config = dict(
    head_dim=64,
    intermediate_size=1024,
    hidden_act='gelu',
    qk_norm=False,
    bias='none',
    learning_rate=0.00212,
    decay_shape='linear',
    final_lr_fraction=0.0,
)
MLP neurons of a small language model. Each row is named by its layer, matrix (down: output weights) and neuron, and shows model dimensions 64-127. Each number is 128 + 24 x the weight over its row's rms, rounded and kept within 0 to 255.
A block is one neuron, or neurons of one layer that tend to fire together. Before each block is what it responds to, as a language model described it from the Wikipedia text at the highest values.

Description: Commas ending a long clause or phrase mid-sentence in prose, before and, but, including, or a main clause after Although.
L3.down133 [133 142 102 137 125 122  97 130 149 176 115 140 148 129  30 122 105 123 127 133  98 116 151 136  73 129 107 124 102 109 147 101  88 150 122 105 101 129 109 152 142 110 132 144 114 172 132 135 143  90 118 120 133 131 141 139 142 123 149 101 148 109  99 146]
L3.down289 [ 79 121 130 137  94 128 152 158 161 121 116 127 121 155  98 121 129 141 146  81 139 145 101 129 110 141 142 142  79  98 160 109 116 160 151 114 120 125 117 145 134 163 139 140 125 140 137 127 139 120 124 136 122 131 127 119 176 105 174 103 100  95  84 139]
L3.down347 [131 117 118 152 112  92  90 129 113 146 168 167  91 111  76 112 126 105 110 107  81 108 141 129 112 133 104 110 101  98 176  91 114 123 121 140 108 158 143 113 141 146 131 144  83 209 128 142 158 160 149 157 159 142 142 119 179 130 161  90 115  97 109 121]
L3.down548 [119 123 100 180 111 136 108 121 147 108 143 140 103  78 125 111 132 120 105  92  86  95 109  97 111 114 132 126  88 120 176 112 138 141 113 168 108 141 129 129 123 164 121 155  81 158 126 137 153 164 151 140 176 144  98 106 145 126 167 108 136 118 121 120]
L3.down703 [ 73 140  93 121 109 114  61 118 171  98 133 178 122 146  88 128 117 147 100 172 127  79 127 117 119 145 125  85 138 130 130 131 118 131 121  98 156 109 142 150 166 142 154 118 121 135 148 135 128  92 148 150 128 120 107 113 173 133 142 105 160 134 115 131]
L3.down763 [124 125 152 135 165 162  82 140 134 163 196 172 127 150 115 118 135 103 123 121 134 117 123 129  90 115 171 171  92  85 136 106 120 128 102 119 118 151 131 155 114 104 110 156 111 134 178 143 142  88 136 127 113 147 167 109 103 118 150 177 134 116 115 124]
L3.down975 [107 130 147  99  82 144  97 117 136 134 118 105 145 125  79 118 127 128 126 136  84 139 144 126 104 126 113 118 119 132 172 174 165 136 149 150 135 118 120 118 145 178 129 162 127 110  90 127 145 142 119 165 108 118 138 121  97 125 152 147 158 161 129 168]
L3.down982 [ 96 113 141 141 140 101  75 137 136 154 158 160 118 124 103 137  88  94  98 120 102 110 142 140 102 130 112  74 112 113 131 119 116 130 112 123 149 167 166 104 116 111  98 113 122 194 112 116 144 140 130 131 139 153 141 139 155 136 122 111 104 100 143 122]

Description: Cells in pipe- or semicolon-delimited tables such as stats, results and charts, including headers (Pts, Total, Title), numbers, and row-ending line breaks.
L3.down196 [145 117 115 147  71  86 145 153  85  47 107  84 152 147 139 145 110 162 139 116 120 126 131 103 172 124  96 102 145 127  94 144 122  95 121 163 112 141 139 135 152  91 141 173 135  89 134 151 116 121 174  69 133 134  60 121 103 135  98  91 128 121 132 121]
L3.down229 [129 143 154 128 120 103 146 133 127 134 151 139 148 116  63 125 129 150 108 126 129 104 128 129 110 103 161 116 130 120 178 146 154 120 120 114 160 126 164 135 113 133 120 140 105 166 190 123 169 124 138 144 101 162 107 147 125 116 127  98 129 122  46 135]
L3.down244 [150 131 158 118 146 150  74 154 171 165 141 124 120 133  66 126 116 119 104 110 122  95 111 166  76 101 125 151 132 160 190 117 103 163 105 130 155 138 121 107 138 115 112 148 115 175 108 129 131 113 131 153 111 138 213 103 167 146 117 132  98  96 137 131]
L3.down348 [111 107 123  92 124 161 147 116 132 147 102 137 139 134 166 101  91 110 200 155 153 156 122 124  72 160 160 125  89 122 128 130 123 146 112  86 142 132  96 141 115 140 115  95 144 156 105 120 143 111 182 121 129 140 141 143 117 149 119  89 141 135 175 117]
L3.down564 [158 108 198  85 154 133 181 139 155  89 143 143 104 145 117 118 105 117 104 137  70  96 124 157 156 137 129 127 148 102 132 119 120 133 151 149 175 166 153 140 123 121 132  91 161 145 119 156 102 122 127 109 104 119 118 143 108 132 110  99 146 135 149 116]
L3.down670 [113 132 167  94 102 132 139 143  96  80 108 133 145 133 129 172 153 108 169 135 132 100 150 143 151 160 133 100 122 151  94 119 111 127 121 109 104 182 117 113 115 118 147 142 173 124 145 142 148  78 147  90  90 117 108 123 117 117 118 121 110 115 144  99]
L3.down720 [128 122 127 126 142  85 116 128 144 115 135 124 125 110 119 144 187 101 130  95 126 140 125 153  82  90 105  78 110 100 169 139  92 139 126 153 154 183 125 123  79 114 143 122 105 140 120 147 115 141 178 142  85 163 137 120 147 105 139 132 131 148 137 120]
L3.down827 [101 139 136 141 166 153 116 110 128 138 159 130 144 173 157 112 133 164 122 110 150 151 141 147  89 113 150 138  70 121 116 168 163 146  93 139  85  79 133 131 145  97 119 111 147 146 149 159 117  88  52 117 126 120 124 167 126 133 139 117 119 127 161 117]

Description: Line breaks closing a pipe-delimited table row, like stats, results or filmography rows; weaker on paragraph-final periods, such as "in 1996."
L2.down209 [122 161 121 123 144 125 111 170 136 157 145 168  75 162  47 122 126 117 106 160 108 104 124 119  90  99 112 148 108 132 147 121 101 163 137 117 119 156 133 132 144 143 174 178  88 147 118 130 145 101 143 131 140 129 165 132 158 131 124 140 140  82 106 158]
L2.down258 [127 150 131 139 111 105 135 156 137 131 148 171  70 138  63 154 147  89 113 115  90  96  69 114 125 103 146 138 162 178 149 124  81  77 131 161 150 148 139 114  90 135 182 137 138 112 112 120 112 144 167 139  82 140 157 125 167 119 122 119 131 100 130 122]
L2.down603 [132 161 134 120 144 109 152 138 141 126 112 171  60 142  73 121 158 119 108 129  95 125 102 123 131  90 110 129 103 181 108 133 110  87 126 116 138 178 127 119 136 150 182 145  85  91  98 126 133 142 183 124 116 153 137 144 148 138 106 133 156 109  98 154]
L2.down773 [137 166 139 126 117 135 130 148 123 151 134 176  80 162  38 123 134 118 115 154  87 117 105 132 129 114 132 149 118 139 147 119  90 125 130 114 109 161 131 130 136 145 151 165 110 106 119 119  98  92 146 115 111 156 157 150 138 135 114 120 133  88 101 141]

Description: The closing pipe at the end of a markdown-style Wikipedia table row, just before a line break, as in sports, election and discography tables.
L3.down31 [141 104 119 121 117 161 118 122 161 117 130 151 110  99 127 107 135 124 124 128 116 164 135 137  95 125 137 169 120 113 140  94 111 125  70 154 174 150  98 120 126 112 113 157 165 169 143 100  99 140 140 141 102 156 151 132 126 129 130 118 113 126 130 138]
L3.down171 [127 114 128 124 111 169 110 106 111  97 177 144 132 129 117 128 137 130 118 140 108 130 131 156  98  89 117 104 106 121 137  98  87 168 156 173 132 125 113 114 107 125 115  99 137 140 158 149 121  96 118 134 143 113 128 142 137 126 124 108  84 136 134 113]
L3.down173 [144 148 137 113 145 145 138 137 159 108 140 147 113  99 158 113 145 109 100 108 119 146 139 140 111  96 149 157 134 150 133 115 120 113 141 164 161 152 141 116 120  87  95 135 125 134 115 104  86  92 101 108 152 133 134  93 137 139 112 115 115 160 111 131]
L3.down310 [135 132 159 174 116 173 145 108 116  77 120 138 114 129  94 107 114 105 133 146 147 153 102 116 118 144 112  98 113 114 140 148 103  57 134 137 132 157 112 167 112 104 128 157  92 122 163 101 172 140  91 102 121 145  78 137 132 161 134 121 127 174 124 141]
L3.down391 [131 115 129 143 167 168 105 124 154 160 154 163 113 128 151 115 132 104 137 119 155 119 124 155 110 136 130 195 144 137 131 116 169 136 101 133 163 108 121 117 152 101  72 170 131 162 133  82 115 111  93 139 100 119 185 119 117 139 138 130  88 111 136 117]
L3.down416 [129 160 129 108 115 145 142 153  95  62 143 140  87 123 135 121 147 107 149 155 183  98 131 176  90 121 141 120 124 145  87 138 120  73 148 166 143 148 122 158 117 100 142 145 106  99 137 114 150  87 110  99 178 112  98 133 129 115 166 133 141 151 112 105]
L3.down505 [139 153  96 172 105 173 125 151 127 112 113 132 119 113 130 143 164 115 109 176 138 130 126 140 157  87 163 164 101 161  92 183 158 100 137  70 102 126 128 118  88 106 138 137  91  88 170 171 114 131 132 139  95 158 108 128 127  93 100 148 151 125 139 169]
L3.down906 [150  91 162  95 110 157 100 142 141  88 105  89 125 111 150 134 135 152 120 161 116 140 126 126 135 150 146  99 115 107 111 117 122  61 111 186 141 101 121 163 106 115 135 157 145 124 153 105 104  77 149  92 133 157 104 156 117 170 113 119 111 126 159 105]

Description: Fires on middle or final pieces of names, mostly non-Latin scripts (Korean, Gujarati, Hebrew, Greek), plus completions of proper names, acronyms and years.
L10.down7 [142 136 113 118 129 128 122 130 148 138 145 103 130 131 124 130 112 140 146 111 131 111 122 134 116 140 164 162 132 131 138 123 171  98 107 105 121 123 138 147  85  92 116 106 114 116 117 133 135 110 126 132 142 117 104 123 125  95 142 109 142 130 126 120]
L10.down580 [159 151 138 112 141 143  73 122 102 150  93 144 119 158 139 151 126 127 104 113 137 149 162 135 134  92  91  96 117 156 118 123 135 124 125 142 110 123  99 116 135 141 106 163 141  91 118 141 110 144 111 121 149 140 141 139 143 111 124 142 144 128 124 132]

Description: Mostly "such" right after a plural noun, starting an example list ("designers such as", "features such as"), plus opening parentheses, "more than", and existential "there".
L10.down867 [151 135 119  94 134 136 132 146 109 121 124 139 108 139 131 137 108 145 105 120 138 156 116 177  87 134 100 105 169  92 140 116 109 117 131  90 101 149 150 161 129 100 147  92 193  73 111 128  98 164 155 146 120 152 148 146 129 152 106 138 115 107  77 136]
L10.down985 [151 146 134 145 119 144 159 122 119 126 158  98 114  75 135 131 150 163 117 117 130 143 125 163 124 125 103 111 124 132 147 128  80 131 176  96 114 114 127 134 106 132 147  52 150 114 133 106 119 130 118 130 152 141 122 147 131 142 133  87 130 122  87 117]

Description: Words that usually take a fixed next word such as as, to or by: such (as), due (to), same (as), known, called, described.
L2.down129 [145 159 104 114 168 116 135 108 118 169 136 146 115 122 114 104 150  91 136  99 109 159 119 132  79 128  63 145 131 141  88 128 121 133 199 108 123 150 128  90 118  56  99 118 154 132 129 144 125 186 159 123 104 175 132 130 148 149 136  80 124 107 161  98]
L2.down288 [103 102 167 118 139 136 131 142 132 130 110 105 127 157 138 114 125 147 116 142 126 136 124 124 128 126 154 132 126 111 107 140 129 129 128 127 114 124 108 116 147 119 132 116 147 110 135 147 134 117 163 134 117 144 150 132 122 103 109 156 135 123 154 134]
L2.down465 [111 133 113  83 133 109  92 145 123 144 113 168  82 123 163 144 155 137 141 111 115 159 139 146 112 166 111 172 132  90 102 159 158 120 129 142 149 133 142 118 144 100 109 104 107 118 136 127 152 165 141 131 120 108 117 142  77 160 101 100 135 104 196 109]
L2.down741 [134  89 130 113  93 137 134 146 125 142 164 122 145 148 120 125 162 146 182 182  93 114 139 143 171  85 113 186 185  79 114 147 138 130 150 147 128 136 119 142 145 122 144 128 151 127  69  90 151  82  92 159 121 129 143 168 143 114  92 143 145 148 145  96]

Description: Byte pieces of Korean (and Thai) characters in song titles and discography tables, plus scattered name and word fragments inside tables and lists (GK, Mc, Rache).
L3.down42 [ 91 127 137 178 113 125 148 100 114 140 187  90 108 124 140 105 133 100 126 111 128 116 149 125 187 132 134 107  95 135 137 170 104 169 154 134 112 105 137 116 135 173 135  79 133 129 153 112  89 120 170 101  88 161  80 122 171 132  98 162 140 129  82 142]
L3.down129 [139 170 125 114 150 160 152  90 121 158 140 146 135 148 135 133 179 116  90 119 141 166  84 106 108 103 103  86  86 139 146 124 180 110 124 137 160 141 166 154 126 147  70 139  96  84 132 111 108 157 126 141 110 118 143 138 102 126 114 136 139 113 109 155]
L3.down249 [150 110  88 155 142 131 115 129 149 102 138 135 163 127 190 123 132 176 113 148  95 152  51 115 135 135  65 116 113 126 121 110 126  80 165 170 107  93 125 136 147 120 137 110  71 103 162 127 129  89 166  99 107 105 175 120  91 137  87 145 115 126 136 157]
L3.down332 [114 136 107 120 106  93 154 109 149 157 173 129 165 103 129 127 117 122  95 145 144 144 109 133 180 136 133 151 120 156 160 112  99 130 132 118 129 108  96 159 179 135 133 129 140 133 160  74  92 107 122  95 142 136  96 112 107 137 104 140 144  98 127 139]
L3.down487 [156 125 137 118 111 123 153 109 132 127 137 143 186 185 143 129  98 159 112 148 112  99 120 134 118 147 124 117 103 142 157 137  77  94 143  88 114  99 126 137 150 121 149 144  98 104  88 107 109 130 117 128 105 106 117 103 130 165 119 128  98 139 151 131]
L3.down581 [122  93 103 155 135 136 141 119 129 124 147 117 140 148 158 113 111 155 126 145  67 131  96 130 122 159  94 129  93 116 155 115  99 101 165 123 122 100 174 114 126 138 171  97  59 117 109 113 108  97 144 108  67 113 132 122 111 173  88 136  90 136 140 120]
L3.down715 [141 120 127 131 152 137 129 139  77 143 158 110 135 157 158 132 114 169  95 138  95 154  99 122 143 130 102  93 118 117 128  91 113  99 166 107 136 124 139 119 134 118 151 117  74  99 139 150 132 108 142 104 119 122 133 140 108 154  73 113 135 130 131 171]
L3.down948 [138  92 138 123 133 119  98 143  88  99 144 121 117 148  97 117 153 102 157 121 150 111  85 150 133 111 144 134 135 120 157 126  76 141 142  94  89 121 132 112 139 145 132 161  98 155 142 171 147 133 171 156 146 129 162 101 131 140 129 117 129  93 172  71]

Description: The apostrophe of a possessive 's after a name or noun (women's, Fender's, Dwiggins'); weaker on second words of proper names like New Zealand.
L2.down65 [115 147 120 158 148 156 139 102 105 116 149 194 151 110 134  89 165 100 109 127 112  96 133  93 111 105  80 116 133 155 139 134 172 120 143 132 165 133 132 134 136 125 132 148  85 104 109 122  99 137 132 127 117 123 167 126 149 151 111 123 160 125 123 179]
L2.down338 [144 159 121 164 148 190 150 123 104 138 152 154 134 125 155 100 154  94 111 125 121 129 120  90 123 113  98 106 134 164 115 125 157  95 117 163 149 153 154 143 152 149 124 160  83  87 109 109 102 133 160 104 117 127 141 126 124 151 120  91 173 129  93 156]
L2.down448 [130 147  92 157 156 166 137  90 107 118 146 151 150 144 129  95 140 106  89 113 119 137 121 119 133 104 134  99 144 150 139 123 161 111 147 125 144 144 138 167 137 129 110 170  86 129 131 117  97 119 138 115 112 132 158 139 151 153  98 133 184 127 137 162]
L2.down862 [141 162 103 128 189 166 136 123 150 133 156 180 118 103  94  65 134  90 146 136 149 120 147 147 149 121 130  87 119 141 171 163 127 118 116 106 164 113 117 144 132 125 151 165 111 108 152 131 122 113 110 150 126 142 123 138 116 131 148 120 128 126 139 144]

Description: Function words that start an elaboration after a noun phrase, mostly such in such as lists, plus from, between, by, been, and overall in draft picks.
L3.down36 [138 102 151 151 159 110 124  99 127 160 150  96 131 140 139 134 146 142 139 148 129 138  94 134 130 147 148 143 146 125  92 130 130 111 137 169 122 124 167 146 136 110 133 111 119 126 145 154 132  87 112 126 113 137 123 141 125 157 147 130 130 137 164  99]
L3.down85 [131 134 127 117 156 134 125 126 103 125 135 119 134 141 123 120 120 126 133 144 123 124 129 126 153 119 163 149 130 115 105 123 146 119 133 134 111 123 105 160 155 111 145 119 123 128 128 152 123  70  89  93 108 130 143 125 131 178 103 155 125 134 124 131]
L3.down157 [149 120 150 133 151 109 124 109 151 109 140 133 159 121 128 127 130 115  98 112 115 120  68 159 153 125 136 109 132  92 140  89  80 149 105 127 126  98 103 128 156 133 162 107  89 112 146 175 124 103 124 128 108 152 125 137 121 108 144 125 132 129  96 128]
L3.down243 [126 120 151 112 157 130 126 136  88 120 144 124 151 138 126 126 120 113 140 146 129 139 130 136 154 114 160 138 119 114 116 116 154 122 141 114 108 123 106 141 135 121 156 123 133 108 139 151 111  78  89 105 115 140 150 123 135 174 120 130 121 131 101 127]
L3.down247 [145  98 165 132  97  78 128  92 152 123 136 126 100 119 110  99 139 123 165 160 126 133 158 111 159 127 120 167 160 117 134 149 127 141 130 113 109 144 115 104  65  90 142 150 190 101 133 112 126 130 126 148 136 108 101 112 133  92 118 107  73 111 134  99]
L3.down422 [117 123 142 101 171 101 133 160 104 127 128 136 138 129 121 136 138 132 142 159 125 117 131 120 127 113 145 134 129 104 108 135 131 116 137 133 107 111  96 146 117 112 143 103 161 116 145 144 129 121 126  81 108 127 138 116 145 176 104 127 116 137 125 130]
L3.down640 [122  82 142 133 107  82 123 129 155  93 122 119 137 109 153 117 130 125 103 152 146 167 128 104 146 146 121 153 149 116 132 140 113 153 125 133  94 131 105  95  77  83 136 116 167 127 156 149 162 116 143 128 133  99 102  93 125  99 126 149  80 122 116 109]
L3.down887 [118 154 148 124 110 106  91 146 159 118 135 126 158 107 109 124 152 174 117 137  98  70 113 177 163 104 140 129 153 154  98 124 136 143 143 125  97 159 151  97 130 139 109 140 100 133 149  99 142 108 146 108 106 130 105  87 136 116 147 131 130 121 135  87]

Description: Pipe cells between columns in Wikipedia tables, especially the last one before a row ends, plus colons after infobox field names such as Motto: or Allegiance:.
L2.down498 [155 152 185 182 143 143 152 103 117  93 119 123 151  97 135 117  62 117  78 127 151 112 114 147 105 116 136 129 126 140 154 116 167 143 122 127 117 136 114 144 148  90 112 134  93 110 153 113 139  79  96 143 140 135 152 148 155 120 193 163 138 127 102 101]
L2.down697 [121 132 169 168 117 180 143 105 104  85 169 144  93 119 154 138 121  89 121 132 154  92 116 135  98 112 138 154 128  91 175 128 141 168 103 121 147 129 105 149 162  69 109 146 132 149 146 102 127 112 119 160 129 109 146 132 125 129 179 124  93 126 129 108]
L2.down708 [149 127 139 150 136 161 115  90 133 141 172 146 136 112 170 142 140  80 164 132 172 169 157 116  91 111 128 148 128 112  90 128 127 151 148 100 134 144 107 149 169  78  57 140 139 181 146 111 115 129 123 133 134 109 149 108 103 142 126 142 117 121 141 136]
L2.down841 [161 148 150 108 104 151 114  84 138  66 127 124 142  74 135 113 158 141  96 170 137 147 103 139 162 134 155  99 122 104  98  98 139  99 150 110 119 105 120 148 114  92 103 126 136 100 144 156 116  72 134 104 112 138 120 138  99 119 152 113 137 146 158 117]

Description: Fires on the apostrophe right after a noun, name or pronoun, marking possessives and contractions: district's, Elvis' Christmas, It's, I've. Weaker on opening quotes, backticks and table or section headings such as Release history.
L3.down379 [143 140 120 139 139 157 137 117 122  75 130 121 114 116 136 107 159  96 115  90  86 119 143 101 142  86 108  59 129 167 135 135 157 120 120 156 143 129 100 164 150 178 176 153 131 116  96 139 138 133 136 128 120 146 153 140 144 166 115 159 131 116  99 151]
L3.down413 [118 161 132 127 123 136 177 104 108 111 137 175 132 130 137 126 144  72  73 100 121 123 149 112 105 101  94  87 147 144 138 130 177  85  93 164 142 128 128 155 151 145 129 175  94 101 103 101 101 131 129  95 117 147 167 128 152 155  77 145 168 126 150 145]
L3.down471 [106 149 153 135  95 174 181 136  95 102 110 160 150 117 153  97 141  85  91 132  97 130 153 129 116 108  96  75 139 131 118 124 165  88 111 150 138 118  98 147 127 133 139 163 101  93 104 126 105  93 157  91 103 130 124 119 135 147 108 161 183 128 133 155]
L3.down565 [163 158  95 132 116 132 152 142 120 124 107 158 183 145 123 144  98 110 146 111 183 132 148 125 105 105 126  84 112 152 123 146  93 130 155  81 135  98 117 173 174 134 147 128 186 109  97  68 128 122 146 131 143 139 156 101 116 148 135  97 121 126 173 136]
L3.down586 [119 134 126 134 140 134 159 131 113 147 120 158 126 122 136 118 186  87  84 125  71 133 121 107 144 123  80  91 152 157 131 138 153 102 114 154 170  96 155 147 120 140 127 126 125 137  77 109 131 142 136 143 147 146 183 131 133 130 129 118 168 142 113 187]
L3.down620 [135 156 138 134 136 129 194 111  90 121 145 149 113 147 119 106 151  71  86 108  80 138 125  85 127 119 142 100 168 164 164  84 155 121 100 163 164 103 125 115 101 133 119 140 131 107 105 131  88  99 142 135 136 143 106 141 106 113 129 121 152  69 147 127]
L3.down876 [129 162 131 160 134 163 131 104 153 131 115 172  93 131 157 121 139  99 110 121  57 134 135  98 115 104  93  87 133 154 119 147 170 107 134 159 143 148 126 122  96 145 118 126 110 145 140  94 154 133 181 105 123 156 142 175 114 140 102 146 177 118 121 153]
L3.down1015 [129 165 105 157 134 149 137  88 131 118 109 183 114 161 115  91 132 105 112 120  95 128 141  91 146 149 153  83 125 123 116 136 160 130 108  98 143 113  73 129 141 113 138 143 125 118 122 103 147 125 161 141 144 138 140 157 120 167 106 126 162 126 116 177]

Description: First capitalized word or word-piece opening a list item, table cell, heading, or multiword name, e.g. Digital download, Excluded, National American.
L3.down39 [131 178 129 118 161 143 140 160 157 208 108 121 154 158 171 167 121 100 108 140 146 108 145 117 124 145 140 108 144  96 120 136 109 147 130 149 104 143 143 138 130 123 132 141 120 120 141 141  87 105 110 119  96 127 148 113  82 135 148 143 134 113 125  90]
L3.down276 [139 149 122 110 119 134 121 127 142 124  79 120 142 126 143 141 102 125 176 136 118 142  71 132 123 183 144 129 119 156 114 139 134 179 126 128 126 103 127 122 115 172  86 136 159 115 142 129  92 120 128 145 126 146 137 108 136 131 131 112 129 142 194  71]
L3.down334 [ 82 120 119  91 181 116 110 169 128 112 138  85 109 146 124 108 136 130 151 154 151 157 127 113 168 135 175  91 126  97 160 126 109 132 144 103 172  89 158 110 151 176 132 115 147  98 176 150 162 133 160 112 176 116 116 131 103 121 135 166 138 116 128 106]
L3.down366 [ 93 121 129 145  88 152 144 123 138 171 103 110 142 141  86 139 115 116 141 130 124 141 152 160 139 114 143 122 117 137 159 121 168 174  89 119 105 103 113 131 122 156  96 122 157 128  99 148 110 126 134 125 148 129 152 170 154 144 131 150 134 152 122 161]
L3.down442 [102 118  78 122 125 105 186  83 100 119 159 189 130 128 171 163 131  98  87 126 105  88 126 127 113 122 145  95 139 148 151  90 144 124 114 168 135 128 130 162 156 125 132 128 118 124 106  81 125 156 101 117 130 147 148 138  85 141  85 125 170  95  84 111]
L3.down512 [146 172 133 163 148  80 144 152 100 101 111  92 178 155  99 149 158 107 106 127 128 106 135 121 193 152 110 192 169 144 160 132 147 180 115 102 144 130 103 133 190 122  94 121 129  98 114 169 118 160  86 130 118 100 160 123 125 145 143  88  91 119 138 171]
L3.down647 [141 158 100 134 115 151 126 142 128  97 110 205 118 127 116  81 140  83 113 134  92 131 131 104  94 128  89  82 129 171 136 126 126 134 120 147 151 136 129 131 140 154 141 140  91 128  77 136 108 150 152 136 160 141 188 144 186 125 122 161 154 128 130 177]
L3.down650 [134 141 127  97 136 153 169  98 133  92 141 144 110 134 179 122 139 110 142 140 120 118 155 140 133 112 138  89 125 155 152  91 134 123 133  69 154 126 123 146  82 156 110 135 123 116 169  83  80 138 120  98 137 122 110 159 119 148 146 134 140 126 100 133]

Description: Competition-tier words like Division, League and Conference in sports text and stat tables (NCAA Division I, American League), plus years in table cells and phrasal particles over and off.
L2.down70 [127 140 144  89 120 109 137 107 101 100 128 103  81 144 131 142 159 122 128 136 146 107  99 130 126 139 118 153 148 113 176 123  97 138 127 107  63 100 121 139 163 191 155  89 102  95 100 129 162 147  97 133 125 128 130 142 168 128 106 138 119 112 146 105]
L2.down467 [152 122 100 148 104  99 130 148 132 179 154 112 169 121  98 158 164 109 164 144 117 144 125 110 167 126 131 136 139 159 106  69 158 132 121 132 118 118 134  76  95 168 123 155 109 127 119 141 136 112 129 121  78 143 118  92 144 138 112 139 126  86 111 154]
L2.down837 [141  94 163  94 128 125  85 117  92  72 141 103 114 107  80 137 146 129  84 131 112 142 114 120 191 152 121 147 154 117 184  99  79 192  86 105 137  75 141 163 117 147 128 116 115 123  67 143 117 140 144 142 111 111 125 147 138 143 132 150 111 144 110 118]
L2.down919 [136 154 105 149 138 202 154 118 108 110 131 163 108 135 120 115 168 115 135 118 115 104 142  90 126 109 118  68 149 141 136 148 159  95 147 144 160 120 144 147 112 123 156 162  86 105 124  85 114 143 157 123 117 125 126 137 124 145 119 121 169 126 117 146]

Description: First word of a new item after a delimiter in infoboxes, tables and lists, e.g. World War II, pop, Type 7.6, Liberal and Country.
L10.down11 [ 95 141 122 113 111 118  99 126 131 102 123 138 143 128 125 129 110 168  63 129 109  96 134 149 157 153 142 136 114 133 158  92 146 151 147 127  85 137 119  99 135 135 136 154 158 152 120 125 148 110 100 117 130 160 111 164 111 152 107 100 120 144 125 107]
L10.down281 [146 102 115 132 197 127 131 124 110 136 103 144 147 134 118 155 116 181 143 115 114 130 179 140 127 106 138 105 147 115 163 146 139 159 165 117 120 164 121 123 161 119 148  97 119 122 157 100 128  87 170  95 128 142 145 175 145 164 109 126 110  90 126 124]

Description: Closing pipes and final cells at the end of wiki table rows, such as stat tables ending "0 |"; also late values in semicolon-separated number lists.
L10.down97 [129  94 132 141 153 133 107 173 130  75 129 103 120 113 124 149 105 116 115 120 155 134  88 148 112 105 141 148 135 144 119 147 118 109 144 152 105 143 101 105 150 136 131 147 125  92 122 140 126 157 136 146 108 143 122 159 131  88 123 110 132 143 151 120]
L10.down388 [129  84 131 113 146 106 118 150 119  84 143 116 131 149 149 127 103 117 107 127 122 150 124 147 118  94 140 107 118 120 104 134 105 114 130 179 134 178  77 161 157 170 140 121 158 115 162 105 149 140 139 162  89 124  92 120  89  92 142 116 141  98 115 124]

Description: Apostrophes in possessives and contractions (master's, People's, can't, O'Neal), plus the closing == or === of wiki section headings.
L10.down79 [141 102 165 111 101 133 169 123 141 144  81 168 147 131 145 137 114  59 141 147 125 139 171 134 133  75 123 140  81 139 126 115 109  78 147 139 127  93 110 100  63 112 144 144 134 155 164 142 125 105 163 112  84 153 155 150  99 109 127 144 159 133  97 107]
L10.down868 [108 179  92 136 162 143 150 150 106 161 118 156 114 149 159 135  90 160 176 100 167 130 129 116 119 134 104 137  80 159 125 170 155 122 137 148 111 122  86 110  93  79 144 109 148 145 107 110 136 141 115 144 124 126 144 117 146 165 114  86 143 124 150 132]

Description: Pipe separators and numbers in Wikipedia tables, mainly late-row cells in sports statistics such as "| 0 |", "352 |", "0+1 | 0".
L10.down800 [110 127 179 133 124 158 124 104 138 121 121 124 131 106 165 165  85 120 115  95  96 155 117 135 138 145 145 128 118  98 126  90 107 134 178 163  95  96 145 123 108 157 125 139 131  80  69 107 122 133 167 131 114 138  99 135 107 152 146  96 148 131 116 132]
L10.down876 [126 142 133 117 129 112 153  97 142 111 143 125 115 135 165 128  99 145 120 111  49 135 108 112 134 129 139 165 149  89 120  83 108 126 102 153 133 127 103 130 148 145  94 107 122 191  96 112  98 148 111 153 139 130 123 148  90 128 121 132 134 131 154 172]

Description: Tokens in the middle of multi-token names, titles or foreign-script words: syllables of Korean, Gujarati or Arabic words, and joiners like the, United, -, St.
L2.down382 [129 143 142  86 104 135 109  96  70 159  63 140 131 117 135 134 104 138 106  80 112 169 158 127 114 121 121  72 127 171 152 147 122 109 143 118 113  66 149 112 146 111 100 131 161  96  98 109 121 162 111 149 104 120  98 154 134 122 139 129 127 155 135 139]
L2.down711 [144 159 193 109 136  94  96 140 122 124 138  72 144 142 146  99 151 168  86 117 103  86 131 103 145 112 108  95 104 124  76 149 124 102 100 138 125 148 170 113 125 132 101 111 116 126  94 122 127 145 101  96 126 126 112 138 103 148 134 114 141 128 117 144]
L2.down863 [121 133 112 133 103 161 157 122 108 136 140 104 146 183 115  96  99 114  92 113 117 163 158  97 160 141 103 116  88 142 111 132  72 157 146 127 146  63 146 128 100 115 130  81 193 142 140 122 117 114 101 131 123 130 100  93 118 132 144  91  94  74 123 113]
L2.down915 [155  92  99 125  91 124 121 121 101 174 165 107 148 148 152 104 111 139 169 130 144 167 146  97 138 145 122 136 106 116 167  83  50 154  94 109 112 104 127 113 169  83  61 113 144 153 161 110 105 147 118 113 115 147 150  97 109 130 111 115 150 115 121 143]

Description: Commas, and also but and and, ending a completed clause before the next, e.g. after Although/When/Despite clauses ("Although…coal power, he…"); occasionally compound hyphens.
L10.down301 [ 94 109  98 147 109 145 160 107 160 159 124 130  83 152  91 117 111 133 106 113 105 157 138 131 120 121 124 105 133  86 162 155  73 146 135 152 126  93 111 113 114 117 137 125 126  88 119 149 105 133 120 159 130 130 129 119  91 143 174 113 141 155 136 157]
L10.down777 [160 108 119 129 133 112 122  90 137  72 112 125 117 135 118 124 146 124 131 119 135 129 144 146 112 124  95 134 126 120 145 172 155 120 139  99 115 124 122 154 137 128 125 158 115  97 151 120 147 161 140  98  97 151 129 100 103 137 157 131 120 149  95 145]